{"num_attention_heads": 2, "num_key_value_heads": 1, "hidden_act": "silu", "norm_place": "pre", "init": "normal", "init_std_qkv": 0.102, "learning_rate": 0.0159, "beta1": 0.95, "train_tokens": 287300000, "dataset": "wikipedia_en"}
MLP neurons of a small language model. Each row is named by its layer, matrix (down: output weights) and neuron, and shows model dimensions 0-95. Each number is 128 + 32 x the weight over its row's rms, rounded and kept within 0 to 255.
After each neuron's rows, "fires before" lists the tokens most often just after its 100 highest values on Wikipedia text that the model never trained on.

L8.down382 [ 89 121  93 127 150 134  66 180 122 117 122 130 158 162 135 125 115 168 103 136 105  92  81 157 149 179  81 143 122 133 104 129 122 116 120 125 138 158 168 172  56  92 145 125 194 140 133 108 167 193 117 139 123 129  94 147 114 112 135 158 176 135  98 134  99 155 107 175 106  99 151 131 107 157 204 114 106 111 125 151 198 173  98 125 144 121  93 166 136  74 157 143 122 153 124  76]
fires before: "of ", "to ", "and "

L7.down459 [158 127 105 178  93 141 151 102  75 118 134 119 123 106 219 137  96 125 129 154 109 121 121 100 131 154 135 113 158 163 134 135  95  90  99 135 110 198 137 133 112 113 140 183 144 170  97 101 126 126  72 146 190 133  96  95 111 103 132 106 147 122 130 101 176 170 167 145 110  87 131 113 130 145 174 155  62 123 180 178 140 109 124 123 130 172 142 171 197 122 166  90 115 156 150 114]
fires before: ",", ") ", ".", ")", "% "

L8.down174 [119  72 105 117  87 121  84 123 157 102  94 159 129 145  81 100 121 174  85 143 141  90 126 144 130 144 183  45 121 105  74 156  57 141 131  93 148 148 145 192  91 114 138 160 104 115 171  71  95 152 121 112  97  98 104 141 149 104 109 102 141 111 114 108 149 151 153 170  69 130 121 151 113 180  85 100 104 160 146 100 136 110 108  93 122 159 110 106 224 142  95 177 153  73 124  70]
fires before: "- ", "| ", " ", "The "

L8.down280 [140  74 134  83 148 112 157 155 133 114  87 165 113  76 120 117 180  60 153 143  86  96 128  92 155 112 137 143 126  72 120  63 126 128 153 136 131 140 111 255 201 126 131 116 125 128  98 171 167 145 123  99 101 129 152 134 135 102  89  50  93 140 103 119 124  84 130 162 125 167 160 112 144 101 101 107 175 140 111 112 148 157 129 102 175 178 151 109 144  97 100 142 139 101 120  85]
fires before: "| ", "- ", "|---|---|", "|---|---|---|"

L8.down533 [201  95 165  77 149  85 150 113 136 110 111  99 110 118 158 133 119 146 102  70 110 103 129 116 183  88 147  90 143 146 155 178 198 109 182  90 129 115 148 104  83 104  95  37 139  91 139 146 110 104 119 124 181 100 188 112 167 187 103 146 131 141 164 163 105 138 154 117 127 120  79 204 180 181 148 126 135  78 170 107 147 149 106 177 123  66  55 125 149 117 117 194 119 107  89 148]
fires before: "| ", "\n", ". "

L11.down628 [122 214 132 123 123 142 124 138 124 170 111 131 138 172 177 115  71 111 137 140 119 147 126 109 135 147 121 192 140 124  85 191 110  87 145 152 165  94 112  97 117 107  89 183 104 108 114 127 152  69 150 158 163 128 158 156  80  85 113 129  95 151  76 140 135  91 131  97 187  91  43 129  81 109  87 140  91 154  95 108 181 119 173 206 146 121  78 100 131 151 107 150 108 179 105  87]
fires before: "i ", "uk", "art", "i"

L10.down331 [ 62 164 162 120 162 167 101  72 108 125  90 114 115 175 157 164 125 169 132 121 151 150 126 113 115 164 147 108 137 161 116 155 114  70 145 135 150 132  99 157 149 116 144 138 100  88 203  87 178 150  96 104 113 152 126 116 193 149 131 157 178 167 164 134 108  95  81 191  96 133 127 109 101  86 134 101 133 137 146 113 125  87  93 134 129 153 114 130 119 174 165 113 126 146  95 156]
fires before: ":", "″", "–", "."

L4.down389 [150 107 124 208  76 161 168 144 124 120 109 127  81 163 182 131  85 103 187 135 148 137 140 115 104  79 200 226 137 115 126 137 123 151 128 194 128  87 117 105 106 155 196 127 167 126 161 185 121 147 192  86 180 106 154 139  59  63  98 202 130 114 102 129  82 147 171 161 124 142 122 153 150 133 127 154 128 168 142 131 149 127 130 127 146  90 145 161 125 169 142 129  78 148  69 129]
fires before: "| ", "|", "p", "n", "ed "

L11.down76 [122 145  83 102 110 139 174  84 190 135 160  98 126 144 137 100 164 174 121  94 104 131 130 133  79 134 139 165 125  86 111  99 142 141 111  91 120 102 122 165  99 145 140 128 152 105 155  86 184 171 136 144  76 117 174 118 118 164 135 129 111  62 169 174 173 183 109 107 201 147 161  87 131 150 112  94 105  78 108  98 125  32 146  90 135 105 157 109 136 188 146 113 137 118 123 117]
fires before: ". ", "; ", "3 ", "7 ", ".", "ired "

L6.down422 [176 134 133 144 139  92 188  88 126 121 140 161 104  93 127 123 203  63 143 147 121  98  93 179 139 119 100 101 164  90  95 110  83 177 100 115 168 126 105  90 191 135 191 149  86  90 104  94 169 119 127 137 102 151 132 125 141 127 180  88 111 106 107 165  82 153 114 102 101 191 184 174 133 134  96  73  82 131 137 139 143 106 127 167 109 138 100 140  94 125 181 121 162 103  57 190]
fires before: "s ", "\n\n", "\n"

L3.down71 [126 136 171 103 111 123 155 133 116 134 117  49 117 117  78 151 190 106 112 113 138  74 111 134 124 112 131 163 112 104  85 111 199 131  72  96 139  81  94 141 152 116 170 144  91 185 123  92 110 174 100 135 141 164 163 115 179  55 144 137 120 150 104 156 143 131 121 153 130 107 188 185 122 160 188 102 134 136 129 101 144  83  87 119 201 105 203  86 113 154 174 120 105 115 146 197]
fires before: ", ", ". ", "\n\n", ".", "y", "a "

L8.down319 [ 86  49 155 183 105 146 111 141 130 177 130 100  96 135  57 121  86 187 125 159  96 156 123 144 146 167 134 121 141 161 100 104  71 137 126 182 140 194 152 131 145 116 151 124  84  48 106 126 155 182 113 140 126 148  58  97 130 139  98  88 179 163 164 106 114 133 132 122 120 149  83 105 109 140  99 105 129  89 131 157  99  73 112 124 167 132 136  71 128 143 135 111  82  61 136 117]
fires before: ", ", ". ", "\n", "'"

L9.down465 [ 84 126 157 144 102 127 169 154  78 104 116  73 171 132 105 147 135 148 122 114 144 121 165 127 155 152 160 107 199 134  95 150 147 107 110 131 105 176 135 211 158 139 169 158 164  97  99 135 130 122 142 178 108 132 117 107 120 181 137 123 124 140  96 139  93 133 106 131 138 130 113 195 155  96  96 110 147 109 125 150  94  21 128 165 132 140 128 109 178 171 117  78  93 114 178 112]
fires before: ". ", "\n", ", ", "\n\n", ".", "s "

L6.down418 [134 130  69  69 142 194 155 126 122  91 107 130 156 174 201  80 200 139 121 144 131 111 175 121 129 151 183 136 146  98 108 112 166 153 113 165 142 108 154 188 146 193 133 156 116 116 184 147 164 139 146 151 176 129  58 146  85 133 154 142 140 119 103 129 112 125 161 130 123 151  97 115 153 142 144 105 144  58 142 120 126 116 130 170 127 102 110 127 123  94 191 125 113  92  65 132]
fires before: "\n", "- ", "\n\n", ". ", ", ", "s "

L4.down56 [120  85 124 130 164 100 158 102 122 124 131  62 108 137  74 196 142 131 157  98 158 160 168 127 118 132 141 118 117 101 106 161  58 135 128 144 181  74 178 178  84 136 159 155 174 160 142 111 134 121  93 138 153 128 173  65 190  84  99  75 175 174 105 172  80 108 171 120 109  84  98  95 133 134 115 139  93 102 230 117 108  69 112 148 104 118 104  84 140 152 130 129 108 120 146  71]
fires before: "| ", "(", "\n", "s ", "ed "

L7.down212 [ 95 119 112 158 161  76  70 105 158 131 166  51 122 128 113 131 147 129  97 156 179 118 156 100 129 154 152 103 175 181 189 163 130 110 141 146 127 176 169 132 150 129 115 134 154 125 109 153 137 104  86  93 133 207 157 142 153 177  90 171 186 187 151 131 119 127 152 105 155 109 130 180 147  87 210 104 151  78 125 119  50 144 152  76 178 155 117  79 160 176 135 127 121  83 134 148]
fires before: "| ", ", ", ". ", ".", "|"

L4.down393 [114 134 119 110  80 109 126 127 159 171 103  84 157  84 107 101 157 142  41 116 190 160  85 147 196 138 102 120 133 117 122  88  83 117 182 230 125 124 170 170 153 145  86 121 143 108 111 128 139 145 115 108 163 129  89  98  55 114 150 175 177 152 144 140 131 145 109 140 161 145  93 148 113 106  51  93  74 177 110 133 122 140 100 134 157 200 111 111 105 174 148 136 168 124 115 111]
fires before: ", ", ". ", "; ", "6"

L6.down579 [ 73 163 143 146  97 183 139 144 114  97 114 129 151 151 101 132 114  74 120  91  88  93 104 163 205 142 113 144 118 165 117  97 169 129 125 112 103 129 148 147 203 166 154 156 120 165 115  87 214  38 109 131 158 126 115 129  89 145  84 196 141 124 146  36  91 157 147 127 106 138 102 132 107 137 160  90 117  85 120 152  49 126 122 167 120 115  81  97 123 179 138 111 144 114 129 140]
fires before: ", ", ". ", "\n", "\n\n", "."

L7.down593 [120 132 157 142 144 154 148  97 154 168 137 150 102 116 109 137  97 167  91 167 122 123 149 228 141 146 147 146 141 163 118 116 176 153 109 134 103 192  89  97 137 141 171 107 124 139  81 102 151  71 119 121  98 130 106 140  98 190  79  92 132 131 132  74 130 132 120 247 111 151 150 135 102 121 167 109  97 116 107 176 107  82 166 197  64 121 142 124 116 104 132 131  73 114 116 140]
fires before: "a ", ", ", ". ", ": ", ".", "a"

L8.down94 [135 148 104 174 153 199 116 182  89 147 113 172 174 105  97 176 115 129 170 100 118 155 139 101 136 194 128 188 158 189  85 110 161 137 126 152 141  90 161 138 171  90 150 120  66 171 154  68 204 128  87 172 157  89  89 113 127 149 146 136  91 141 107 154  65 109 123  57 162 105 122 159 125 153 128 123 124 152 134 137 116 127  89 117  81 100 118 128  92 117 102  77 132  95 199 142]
fires before: "to ", "of ", "with ", "in ", "and ", "from "

L10.down463 [146 133 141 122 119 157 217  84 144 141 100 147 123 145 118 107  97 141  77 149 125  73 110 126  57 133  92  96  92 108 210 134 137  94 113 170 143  86 131  73 137 153 126 123 167 165  81 100 159 127 140 116 108 134  95  80 117 130 117 133 104 100 161  55 159 165 156 151 114 131 152 169 127 139  78 140 169 130 121 161 112 146 166 100 157 141 158 125 121  90 101 137 106 116 117  95]
fires before: "1", "7", "8", "6", "2", "9"

L6.down195 [104 106 149 152 110 146 150 144 137 123 170 140 127 103 155 159 116 177  97 131 141 128 133 101 146 140 137 103 131 191 113 162 109 173 123 129 116 157 131 152  96 111 103 103  81 137 101 103 164 116  45 135  87 122 143 122 133 144 133 142 117  85 163 143 119 113 133 129 137  73 105 115 167 145  75 125 104 103 107  66 151  86  70  83 186 124  90 129 148 143 142 134 180 114 117 146]
fires before: ", ", ". ", ".", "\n", ": ", "=="

L4.down571 [156 155 115 123  82 102 155 161 127 120 133 106 139 122  86  87 124 110  84 123 123 124 189 124 114 125 151 154 169 112 116 138 130 132 154 172  88 196 182 186 128 149 168 174 197  96 135 131 202 136 117 110 120 124 165 144  90 133 110 183  79 163  97 119 102 110 150 141 112 150 187 155 188 149 139 169 102 125 119  83  95  94 138  99 107 157 166 181 173 130 114 155  87 123 100 171]
fires before: "| ", "|", "t "

L10.down508 [110  95 178 189 119  90 140 149 141 126 150 142 184 157  48 110 162 174 107 113 124  67 119 127 175 162  89 143 122  98 148  99  67 100 163 102 134 141 161 142  98 111 162 159 113 144 156 102 150 210 136 173 111 144 113 105 200  82 112 164 174 192 107 163 163 121 135 138 164 134 116 141  99 156 129 110 113 108 155 115 113 147 139 134 116 120 111 181 144 184 139 159 158  74 106 123]
fires before: ", ", ". ", "."

L7.down521 [124 140 124 130 110 104 144 136  95 136 152 112 162 109 178 151  79  99 112 192  82 119 102 176 146 129 110  95 129  97 181 118 155  81 135 111 124 158 147 127 133 108 147 141 196 183 143 182 169 140 106 130  72 140 110 113 112  86 126 114 132 183 145 218 142 138  82 129  79  58 158  91 101 124 154 153  99  94 115 191 136 141 116 116 130 143 113 116 178 169 113 140 166 127 111 134]
fires before: "of ", "and ", "in "

L8.down106 [157 161  99 173 164 148  75 150 144  80 136  67 104 126 162 102  88 167 101  90  92 143 141 150  80 145 133  97 158  81 108 141 118 149  34 143  86 132 113 144  92  75 192 206 117 104  84 104 134 172  80 132 120  88 113  58 123 100  77 123 154 101 160 133 155 177  94 132  44 120 164  93 121 101 158 158 135  84 192 108 141 115 159 156 156 167 129 123 162 190 135 103 105 142  94 162]
fires before: ".", "5 ", "8 ", "9 ", "4 ", "3 "

L7.down616 [180 147 103 120 133 161 141  82 191 177 132 111 155 140  87 154  97 112 150 114 155 142 165 114 156  97  88 115 149 136 145 149 104 159 129 138 142 106 146  92  85  71 202 194 157 151 103 111 120 135  83 129 143 103 149 167 134 131 144 129 118 151 169 139 189 151 127  91 145 116 124 129 106 121  99 152 153 174 178 149 120 142 133 120 133 172 172 169 138 107  35 129 208 155 144 141]
fires before: "\n", ")", "(", ": "

L8.down513 [ 93 156 123 115  67 172 117 125  98 105 106 130 138 161 150 129  77 140 144 145  86 123 136 135  97 134 131 154 137 148  79 126 126 103 181 151  98  94 122 164 100 128 160  80 148 229 101  94 214 154 126 107 129 172 129 109 184 105 161  84  86 118 124 140 113 151 134 139  86 141 123 136  91 131 102 126 118 119 133 155  69  97 104  79 139  34  61 126  90 133 151 108 144 112 178 109]
fires before: ", ", ". ", ".", "al ", ") ", ")"

L7.down401 [ 95 100 121 123 109  75  92 114 136 150 130 123 144 171 144  95 107 160 115 135 144 119 184 114  77 152 144 123 166 105 120 144 125 146 171 128 176 144 134 209 157 109 132 134  87 130 107 129 190 160  91  85 133 145 171 149 171 136 138 104  94 134 121 115 167 204  93 125 138  41 170  90  64 145  60 168 116 160 154 131 108 109 150 108 130 118 146 113 150 174  92 132 156 112  92 182]
fires before: "- ", "| "

L9.down271 [124 117  96 138 170 130 145  98 159  97 116  99  90 142 115 175 178 174 128  93 147 110 142 151 101 181 106 123 122 142  65 130 159 146 118  93  78 176 136  65 111  92 115 120 150 100 141 130 167 117 117 116 140 151  83 130  64 143 183 142 127 174 146 115 163 145  64 111 166  68 162  95 104 117 190 163 153 132 182 164 139 187 100 107  80 183 108 112 157 145 180 111 148 116 184 140]
fires before: ".", ",", "% ", "b"

L7.down189 [162 140 115 127  94 143 118 121 138 120 104 111 148 198  90 112 139 127 102 218 107 128  97  89 144 189 161 113 105 175 185 110  79 128 200 128 110  91  99 187 118 126 100 109 121  99 131 118 154 170 111  92 150 135 160 155  79 140 134 116  74  89 145 137 136 203 144 161 115 111 193 144 100 141 101 145 173 146 161 123 151  68 145 132 140 150 163 136  97  92 101 170 117 128 102  98]
fires before: "| ", "or", "an "

L9.down237 [119  69 143 110 144 121 153 127 152  65 119 142 134 183  81  91 148 157  73 105  98 110  87 100 148  90 119 128 114 120 154 145 112  86 193  91  69 127 108 217  99 106 111  53  79 132 115 107 169 216 141 112 128 112 138 119 111 140 116 122 135 151 154  96 169 155 143 110 135 128 150 125  86  99  63 154 211 122 185 136 180  79  96 162 139  99 144 111 114 174 110 139  78 134  81 109]
fires before: ", ", "'", "-", ".", ") "

L8.down584 [113 127 109 100  96 145  74 163 179 129 139 114 100 115 181 105 167 119 152 125 182 144 180 150 155 121 129 113 134 113 168 106 123 177  78 143 160 132 154 146 186  64 101 149 141 145 131  76 159  80 112 176 102  78 100  85 142  96 159 114 128 163 139 110 124 109 103  84 107 100 169 198 193 134 125 125 137 122  99 152 155 130  77 129 110 134 100 171 140  88 132  90 152 102 148 177]
fires before: "| ", "|"

L6.down52 [105  96 144  99 113  63 132 105 113  80 106 144 126 111 132  55 108 138 140 118 105 152 135 123 105 186 110 112  77 153 119 152 155  84 135 114 156 143  88 126 122 111 141 118 137 120 185  92 130 159 125 116 140 112 112  93 132 134 155 153 128 183  48 116 115  60 132 127  91 132 119 138 139 143 118 118  82 127  85 167 183 128 159  59 130  58 113 153 132 118 202 109 126 109  99 175]
fires before: "by ", "in ", "to ", "and ", "into "

L7.down399 [106 111 169 182 127 101 122 150 147 169 122 154 103 119 153 132 108 125 121 116 178  92  92 124 182 141  94 129 111 162 165 190 139   9 100  87 104 159 135 154 142 129 149 154  73 177 113 153 140 140 156 150 175 105 161  91 122  31 134 130 138 156 160  24 148  75 130 135 148 138 140 150 118 115 138 137 179 156 128 153 116  63 156 150 151 141 125 109  96 166  85 145 146 108 142 162]
fires before: ", ", ") ", ". ", ")", ": "

L6.down81 [124 167 159 124 145 159  93 126 144 124 121  95 107 134  91 138  92 123 150 125 115 112 135 121 102 118 122 103 151 255 161 143 136 120 146 163 132 144  78 146  35 134 175 152 194 175 141 124 164 107 122  52 148 154  73 102  97 106 168 137 158 124 121 115 176 147 127 150 123 106 162 158 130 119 143 107 134 176 133 141 186 131 209 117 158 122 174 137  89 150 114 143 154 109 137 151]
fires before: ", ", ": ", "; ", "\n", "|", ") "

L9.down201 [ 81 174 134 100 125 135 103 108 155 101 147  85 154 108 221 149 113 139 118 148  93 134 107 113  93 104  98 135 130 164 144  82 152 119 155 155 142  78 131 182 165 142 133 112 168 124  88 127 139 154 149  96 118 124 147  80 112  86 136 109 201 113 148 135  74  77 122 101 107 132  94 122  98 139 145  78 179 113 115 154 140 133 122 103 119 162 124 144 144 105 123  82 123 116  96 155]
fires before: ".", "2", "} ", "% ", "–"

L6.down223 [ 91 123 188 129  59 182 161  82 129  94 127 139 191  81 126  76 159 127 103 139  97  99 127 122 184 136 151 155 141 120  99  80 150 147 154 126 114 107 155  95 158 134 120 112 109 186 181  98 141 121 158 124 172  40  84 118 116 135 122 155  63 103 122 120 146 110 100 119 116 125 131 119 173 166 130 129 134  80  77 114 165 140 151 105 121  95 103 135 171 184 101 111 157 116 162 111]
fires before: ", ", ". ", ": ", ".", "=="

L11.down35 [143  89 170 155 130  98  90 113  86  62 112 150 101 100  18 138 110 173 123 143 141 120  86 150 216  66  93 173 112 103 135 142 104 101 190 123 100 118  78 167 106 109 174 100 131 136 138 175 174 164 154 180  84 111 126 118 170 124 137 148 161 164 164 118 128 176 114 140 122 151 137  68 146  74 157 128  99 100 136  67 117 119 135 176 158  79 139 130 121 145 129 116  95 165 160 161]
fires before: ", ", ". ", ".", "n"

L4.down500 [139 136 116 129  97 181  98  77 188 149 131 142 110  96 169  66 181 129 158  83 153 146 124 122 193 145 113 140 121 159 144  98 201 114 161  87 130 138 135 126 133  64  84 130 144 140 188 101 157 178  84 175 145  75 138 178 162  95  88  60 209 158 120 141 141  93 111 146 128 176  71 191  81 155 146 104 140 123 111 150 192 106 116 142 142 146  92 170 143 108 173 113 162 129 162 193]
fires before: "| ", "|", "′", "″"

L7.down480 [104 159 114  59 125  92 156 165 131  47 157 170 152 111 157  95 141 149 155 152 125 121  85 160 133 163  98 104 160 151  80 124  82 120 146 147 110 187 102 106 163 133 116  97  28 115 125 107 150 171 106 167 147 156 141 146  74 147 141 192 130 154 122 125 120 143 113  84 124 131 167 155 111 177 167  75 126 208 136 133 130  76 140 126 113 101 115 178 153 205 161 126 153  76 112 122]
fires before: ". ", "- ", "| "

L8.down191 [115 110  65 109 161 159 141 117 146 132 113 156 100 161 112 106 156 121  80 118 126 147 132 116 160 155 147 183 206 134 122 183 135  98 157 106  79 163 157 178 107 112 151 125 155 144 148 136 159 153  68  73 214 165 133 145  78  84 167 187 169 140 111 130 141 133 140  77 180  96 142 114 194 210 138 144 188 144 127 119 119 109 114 113 119 189 141 109 153 137 133 108 164 124 105 108]
fires before: "\n", ", ", ". ", ")", "\n\n", "\" "

L8.down508 [124 126 151  96 139 216 134 103  85 160  78  92 161 223 115 101 142 133 110 181  47 103 120  77 133 153 130 165 106 115 148 150 160  70 101 141 136 128 124 139  70 147 166 132 127 109 176 117 133  92 157 166 125 149  94 115 129 126 160 153  96  94  98  81  68  59 106 129 173  77 172 119 122  91  96 136 175 167 111 162 162  99 103 132 150 134 123 117 104  97 143 162 126 150 107 161]
fires before: "\n\n", "\n", ") ", ", ", ")", "; "

L9.down325 [ 50 159 131 123 113 161  71 112  81  89  87 140 141  59 100 110  72 168 143 137 107 171 133 166 141 141 123  91 100 109 157 110  90  85 157 134 128 143 169 193 138 129 146  98 119 184  88 145 145 163 181 168 168 162 143 117 106 177 131 181  64  52 144 147 150 156 133 158 140 157 120  97 125 161 110 123  79 121 168  74 146 120 121  38 100 153 105 139 163 148 126  70 108 142 153 168]
fires before: ", ", "; ", ". ", ".", "\n"

L7.down41 [102 168 137 123 108 122 152 138  67 144 108 117 102 134 149 109 122 129 167 151 105 190 178 110 112 148 124 155  73  91 102 138  68  72 143 127  99 114 178 144 145 102 129 121  81 123 114 107  99 157  81 158 126 128 137 105  60 111 102 141  91 106  78 108  73 118 140 133  95 129 132  88  87 105 167  89  81 202  99 109 134 105 129 162 135 163 157 141 161 152 104 128 127 103  66 127]
fires before: "i ", "in ", "i", "V ", "ik"

L10.down434 [138  79 138 141 116 103 123 137 158 113 180 165  80 110 123 134 138 135 107 140 187 119 118 149 102  87 138 170  99 159 137 214 115 116 107 162  94 120 180 136 121 177 125 167 103  84  97 107 128 163 127  94 172 133  84 107  56  82 135  90 194 125 181 117  99 142 145 161 170 144 111  93 232 137  96  92 132 153  97 150  85 102 123 144 174  96 124  94  98 172 114 155 141 117 145 107]
fires before: ", ", ". ", ".", ": ", "re ", "er"

L4.down365 [173 161 179  62 150 180 165  95 115  87 172 147 117 136 133 128 205 116 125 149 176 134  88 143 109  77 136 180 168  96 110  86 166 133  95 159 150  27  93  83 195 158 126 105 123 138 124 117 135 111 131 150 117  87 120 132  52 118  73 127  99 161 142 168 140 129 115  83 119 136 137  87 142 142 130  93 142  82 117 114 173 129 126  91 131 136 145 124  65  94 136 128 154  61  87 130]
fires before: "\n\n", "\n", "ep", "ent ", "ess "

L8.down199 [202 120 130  80 148 169 181 100 135 149 117 104 150 210 116  89 158 143  90 112 140  69 128 108 115 146 184 140 173 142 171 110 142 146 135 140 108 129  57  88 185 115 143 175 134 140 132  95 164 146 147 128 106 135 118 167 166 104  79 141  82 125 108  48 147 125 144 115 163 129 103 155 107 133 126 116 171 102 156 122 102  73  79 134 137 162  77 103 149 143  93 111 119  97 108 175]
fires before: ", ", "'", " ", "s ", "ian ", "; "

L11.down471 [ 51 163 100 167  77 141 137  71 140 111 104 159 190 139 204 117 141 158 158 100 106 156 109 120 148  85 145 194  73 116 134 130 192  84 135 137 130  63 143 111  76 122 126 131 141 127  63 113 101 122 193 123  84 130 135 100  59  97 123 163 105 164 140 101 127 104 179 187 133  99 154 138 150  75 109 116 113 146 108  94 130 135 149 162 153 155 124 130 160  99 177  97  96  90  73  97]
fires before: "| ", "2", "1", "′"

L9.down614 [130 167 121 122 128 118 127 181 190  92 113  71 136 121  77 121 135 106 164 167 106 149 130 119 145 113 114  88 133 115 206 109 118 145 123 111 189 187 131 249 120  70 146 155 196 150 142 104 112 143 131  61 133 102  95 143 105 162  94 108 136 105 106 145 158 123 162 157 137 128  95 125  86 139 123 113 144 164 130  96 128 183 125  65 130 228 122 135 134 112 153 135 132 110 173 111]
fires before: "| ", "Cent"

L8.down152 [174 134 140  71 114 184 145 139  89 150 127 147 170 103 209 144 164 129 133 143 130 158 119 169 172 151 107 110 145 122 146  74 134 152 140 112 131 147 128 197 100 134 160 110 213 116 158 114 121 137 103 159 114 112  79 139 112 186 129 117 137 155 158 118 167 151 153 125 176 146 153 124 131 155 170 163 129 178 174 117 108 152 126 171  75 130 149 170 159 163 124 145 151 123 136 165]
fires before: ", ", ". ", ".", "? ", "ul", "On"

L9.down589 [138  85 170 153 129 129 126 103 105  69 162 158 120 124 170 106 160 135 115  71 122 130 143 134 122 111 116  91 138 169 122 206 145  96 165 125 172  97 107 145  89 190 149  97  80 103 135  94 185 128 141 108 188 153 154 144 131 111 114 137 138 143 162 112 130 121 118  89 115 149 114 152 146 157 178 176 116 110 159 159  99 104 110 135  70  92 193 123 106 140 121 121 139 117  78  66]
fires before: "| ", "\n", "(", "is ", "\n\n"

L9.down339 [ 86 132 129 182 109  91  81  77 135 130 133 147 135 216 158  81  67 185 120 123 105 142 154 204 209 136 140 156 172  80  99 122 154 151 163 106 124 163 140 181 121 105 113 139 145 173 152 115 132 165 128 163 140 133 115 151 167 107 192 117 112 132 127 115  94  97 178 141 137  71  84 192 104 123 154 121 132 106 146 113 158 122 106 138 101 143 175 159 132 138 157  69  82 106 121  63]
fires before: "to ", "ter"

L7.down53 [126 126 104 141 145 108  54 138 125  74 107 124 193 126 179 143 148 142 114 140 139 140 187 142 117 159 116  68 161  63 127 157  89 102 122 148 151 101 194 121  58 156 181 161 155 154 176 107 176 133  96 148 116 129  95 139  92  84 118 168 159 148 202 105  95 144 123 157  86 136 124 118 110 134 182 142  95  91 122 151 129 171 163  97 152 143 158  92 189 141 228  82 150 142 140 107]
fires before: ".", ",", "% ", "-", "p"

L6.down92 [113 170  95 185  92 140 109 127 107  90 164 182  95 118 149 161  70 129 168  87 119  84 150 106 108 143  71 120  69  75  93 138 120 146 155 120 160 117 138 169 108 127 147  89 100 123 146  73 137  69 149 148 130 102 187  81 112 204 151 159  92 159  97  74 148 112 169 168 121 129 147 140 175 145 141 153 116 161 102 188 146 177 159 132 114  81  89 155 143 134 120 107 200 137 182  86]
fires before: "to ", "by ", "of ", "in ", "as "

L8.down208 [147 101 185 150 106 128 103 130 120  67 121 105 136 157 110 170 147 104 113 156 176 154 198 116 123 139 134 207  89  87 105 163  27 168 111 119 169 130 151 163 136 102 114  59  90 144  91 115 215 115 123 102 154 146 133 131 138 156 145 135 172 107 152  93  89 132 155 126 176 119  95  82 123 135 145 128 136 127 155 109 131 193 150 143 147 108  81 144 100 141 101 172 140 139 139 182]
fires before: ", ", ". ", "-", "."

L8.down196 [204 217 152 123 138 117 146 147 186 129 139 146 132  57 142 121 124 136  89 139 143  95 171  90 198 103 131 149 130 106 147 101 133 139  95 200 165 138 167 176 159  81 127  93 172 150 111 175 170 122  86  99 176 139 146 127 128 104  61 141 118 122 164 157 115 137 121 141 108 136 124  60 134 132 100 119 155 124 109  48 105 166 137  87 108 161 162 120  77  82 139 128 100  84  95 138]
fires before: ".", "1 ", "2 ", "–", "4 ", "3 "

L10.down392 [ 98 167  75 117 119 140 133 124 127  78 101 111 173 110  70 172 133 145  45 124 147  95 161 117 158 152  94 128 159 115 133 138 162 171 159 123 110 114 127 255  73  96 143 152 154 129 112 132  88  90 127 109 151 128  96 180 142 109 182  50  89 119 130 153  96 126 122 138 131 112 117 127 100 114 116 154 126 105 163  99 162 128 118 154 137  92  98 131 102 159  80 163 109 110 151 143]
fires before: "| ", "(", "1", "2"

L8.down162 [ 96  77 185 148 111 136 163  54 168 119 150 140 125 125 175 113 111 125 122 120 134 188 153 139 115 103 205 118 167 158 121 181 127  72 133 139 131 158 184 140 174 135 117 112  79  95 129 118 186 144 112 113 162 113 113 103 162 209 115 126 131 178 125 137  97 122 126  83  75 182 153 117  95 141 166 131 223 110 186  81 128 162 106 142  80 101 102 153 143 187 107 150 136  99  88  79]
fires before: "| ", "|"